Part of a small language model's weights.
Size: 8 layers, width 640, MLP 1280 GeGLU, vocabulary 48952, 95.5M parameters.
Architecture: RMSNorm before each block, rotary positions, no biases in attention or MLP, untied embeddings.
Training: a variant of Muon for these matrices, 10735 steps.
MLP neurons of a small language model. Each row is named by its layer, matrix (gate and up: input weights; down: output weights) and neuron, and shows model dimensions 128-223. Each number is 500 + 25 x the weight over its row's rms, rounded and kept within 0 to 999. Numbers have three digits each. A neuron's up and down rows have the sign that makes its largest values positive.
After each neuron's rows, "fires before" lists the tokens most often just after its 100 highest values on Wikipedia text that the model never trained on; "fires after" lists the tokens most often just before its 100 highest values on Wikipedia text that the model never trained on. A number after a token or word is its count.

L5.gate721:522504467535504454501490498510491497491559505464523494514508513502512480505507496510513513539480523485481490529466532485465460515491444521532524494453470521535532489512479486514475472526432532533469523498522485519474471521531502558491514446495478506512517458514490480508475527499505527482
L5.up721:502495500475473514482515544472493510521521492506541537495516509483512535514438508502490481519512515448505526540456496513507483512510468467513506507448516485521483480491475503515491486493482488493479497520532506517442512558507477477497497538541489474494456503496478503503523508541465511503
L5.down721:504531520483492486493495511499471501495436468495502487536514494507501484498534513521544568508490533473510529479526476480464533511501509453500489519520489498534506501495492531508500462525464499478489480481477578503508457482509514518545492510503465563517525446529507500505499514525533495501
fires before: " |" 70
fires after: "|" 62

L5.gate616:513489494485497514496528543542494483471496492507528502537496500487489480455514481552499507507504522507532509524560535514527516502505496566535518499528511478513564521509494511488539516541507471472537451521527513521502453494515503472496524495500473495477528479527534496457533512490497497509
L5.up616:523525535545520477502497513498487557502481501494513510481507533530539469508475515510502510513528509523481517492473420494502487469498539498516470471504474471481502502497512525503481501499514510534483544488516530516494552526514501512461469536483471494500514468491489500476499512545508527511
L5.down616:455466489516493484479529479479489453497486485457478520486527510448434476494544511504529483500491528527519464522510517487512496489483467502503522482493475500483521492505481492497491526513530489520503498526493463523525456503507494488503534475522502513495497520531471486468529529496497437502
fires before: " |" 73, " 0" 4
fires after: " |" 76

L5.gate431:488494463494533516518509506487493471518512476505531499512494446484473526506516486479552430485499528477452505483506540514509531515496510517460521539475475483459506493479511469493526529524506478452554516465496452477511526471457458492520483493476518498494500513480475486486488482472502503452
L5.up431:495503488492512498480533440522527530450440548517490502503518507533507455483508513434486515504502504550534467496495488514465535507502517465479474493471487497482496494523498534465522505483461533497502501532480502487537494493513507493463435456497573517528477534516494538453504517456450486491
L5.down431:512520553507473477476442496498509509518518443518480465547541495487513462520482494522509512523514501532493494481513472469527508495465475496486551476535529543494527539527484505476500493507509492514480519496467487494474487527491501455536515493481504498501470482507483542494515518506557476487
fires before: "|" 54, " |" 16, "\n" 11, "|---|---|---|---|---|---|" 4
fires after: " |" 88

L5.gate135:534476459455500473521506507510519538506525493488490492507460508481526492552531488486536492493488502529493488484435505489529499550476473521494488478453482456543532538462490511470463496503521492465545500479494511501504549471510511474458465528485474465495523497509513509507507456488514525512
L5.up135:565484442469505509511489467492516529488516535478472509491471430506489538502556540467507471508517563494470508509531485489523475455474526433472499472485499482530495516523504508525523503500474502474472504554503513453504477505471511517465511564560500543495540469464482489549469479476482499458
L5.down135:484518506462491516487520514472494546511514511480523481464482549456510478499494480495521489503506540530505445465504524479500508531428516513497478540517547504463506526509535530516426505480514495510498516513495535508546496504551487535513447468519517481510532508510481485523494490469487501489
fires before: "|" 61, "|---|---|---|---|---|---|" 10, "|---|---|---|---|---|---|---|---|---|" 4, " |" 4
fires after: " |" 90, " " 5

L5.gate1220:533485467484514550483550510506465516528463501489486475484479513539490490516509524490508489481567488500468483467462485518525482497441507532521530513517487506489511472495475539485538516472504539483518521514483498545509478503536487513483518487488490473494492488486478540528472529525511506513
L5.up1220:452446452517491522505516515510509475527476471473492487553490483536524512511506510508482485533517460478530464498498507526520464473478511537495556506531471507498499497539494518508464521499511537485525536519492511564510532512504518539453501522494517482470512519454518472518440508486481471500
L5.down1220:451511499508516486510523501456504518507482515480471519468489473485484491474521467480499499535492534462507526493528475485474478482521514453491458521480512496506510492496489494500477489508531479490491503524500524517535481514528484536511491470501456473457512496492495497515581458503506550515
fires before: " |" 40, " %" 7, " D" 5, "a" 4
fires after: " |" 50, " Votes" 6, "udd" 5, " and" 4

L5.gate867:526479519488516476487511505520468490470449478431472548531489526524532501498513523476506470452506489463508508515508500504482505548508504498485520482511470489490520502468472503573530501536534491545506484461491553504473529494507538486534476485515514477499466493502509441506499517500487474492
L5.up867:470484500512524500508528496508502480482459479514511495485514459513508520484477487504453512505524490494510507534474506484468496503534505495506502513532515534490475482507506490513514533496541518497476465481517471533537500486482494522520510485496536452507548502461503505522503524494538516507
L5.down867:470499523500490486500467501452470502568538488490499521512517526472464504474480520473512449495471540510505517467522449547508578487473523485488493484530503500446491504520509528507487493492514428556454488522492499495505477529473549470477495517519489540476506513515515496485486490516504488543
fires before: " |" 40, "|" 19, "\n" 4
fires after: " |" 68

L5.gate318:496512516479490543450481542475490463477501458490508550527542545484498536545528514518413499508473501478506512512511496491482480520497471477484515503470505506552470536512460492509505491471515534487506512502537482504513495509450503535496531494537508494550485456507477458442493516550474486473
L5.up318:485527480513498516513461514492530484476522508510499511541524494490506502513487513512435552499452488490554507486556472458535499514500437470478474488494495527510492513486510513484508520489486517479509525491510482520493486511477498530546487532507477509541490497439491498511471553510475463493
L5.down318:513518520537521501481516539522492489515440481509486538518506502483507531493516492495492473516462499524494524496508556520461518496509477501487450495551505513444481514500526422521475478447496541500527475474472561516539504498476522476469511516466502499509479525530494506497509463503489512478
fires before: " |" 65, " 3" 6
fires after: "|" 40, " |" 33, " 2" 6, " and" 5

L5.gate1223:444485537526487517469532494503509513510412489523512497462526542515504514493459503463507532519496523508466527512540496480551506526525504496504473492511487485442496452510507530545508503497521491532492485541502527478489527499490446509522461521482495520468464530537505468488503476475452491500
L5.up1223:510502500511509542515481446560513508486470490547514473514470492539482528491508508462483492481474567479510507468549541527480512538517479497497503522532501472490508451510513483533513504520448469469510485476506465507528527522483472498492507514465480515473481500501480526473526516486453500518
L5.down1223:479463530552506494459502489484489502515460487567496539532482515520462479484466526529486487504473497509521502537510492490479498491521461501473502438516444477469466540504476473473469542505502500527514473510523494487515487460506491531519561473507475482484473547511507501500493507505487469502
fires before: " 0" 50, " 1" 14, " 2" 10, " —" 8, " 3" 7
fires after: " 0" 40, " 1" 18, " 2" 9, " 3" 7

L5.gate75:555504486523516455497471508490519544482522479516522512478495494511483497475481528492488484544487491483498500507538500476555484493486521480489500523485542459500471486500487532544491526528493478494536556482542495463524451517478549475525524510498499503477519492469477548522513502462450535508
L5.up75:514500530494506459509486504519531506522483507483505484456508531493538511515475463518468512499489537519494492521521464464518520508484506443532485513502488505514408479494480550526505541477472515525512532508520487482504474512495503537508535505479483501510459501472540504551514535445503481507
L5.down75:501460530484504495476491474510463465469521481496529525530446471553518525518521527490574494528493501466555521482503491473506542487481424505488519496490542496499514495450473546500475463534496463496513489476497471500482496538506509505468506489508472533531467483495497540471563468516519484525
fires before: "|" 58, "\n" 11
fires after: " |" 62, " =" 4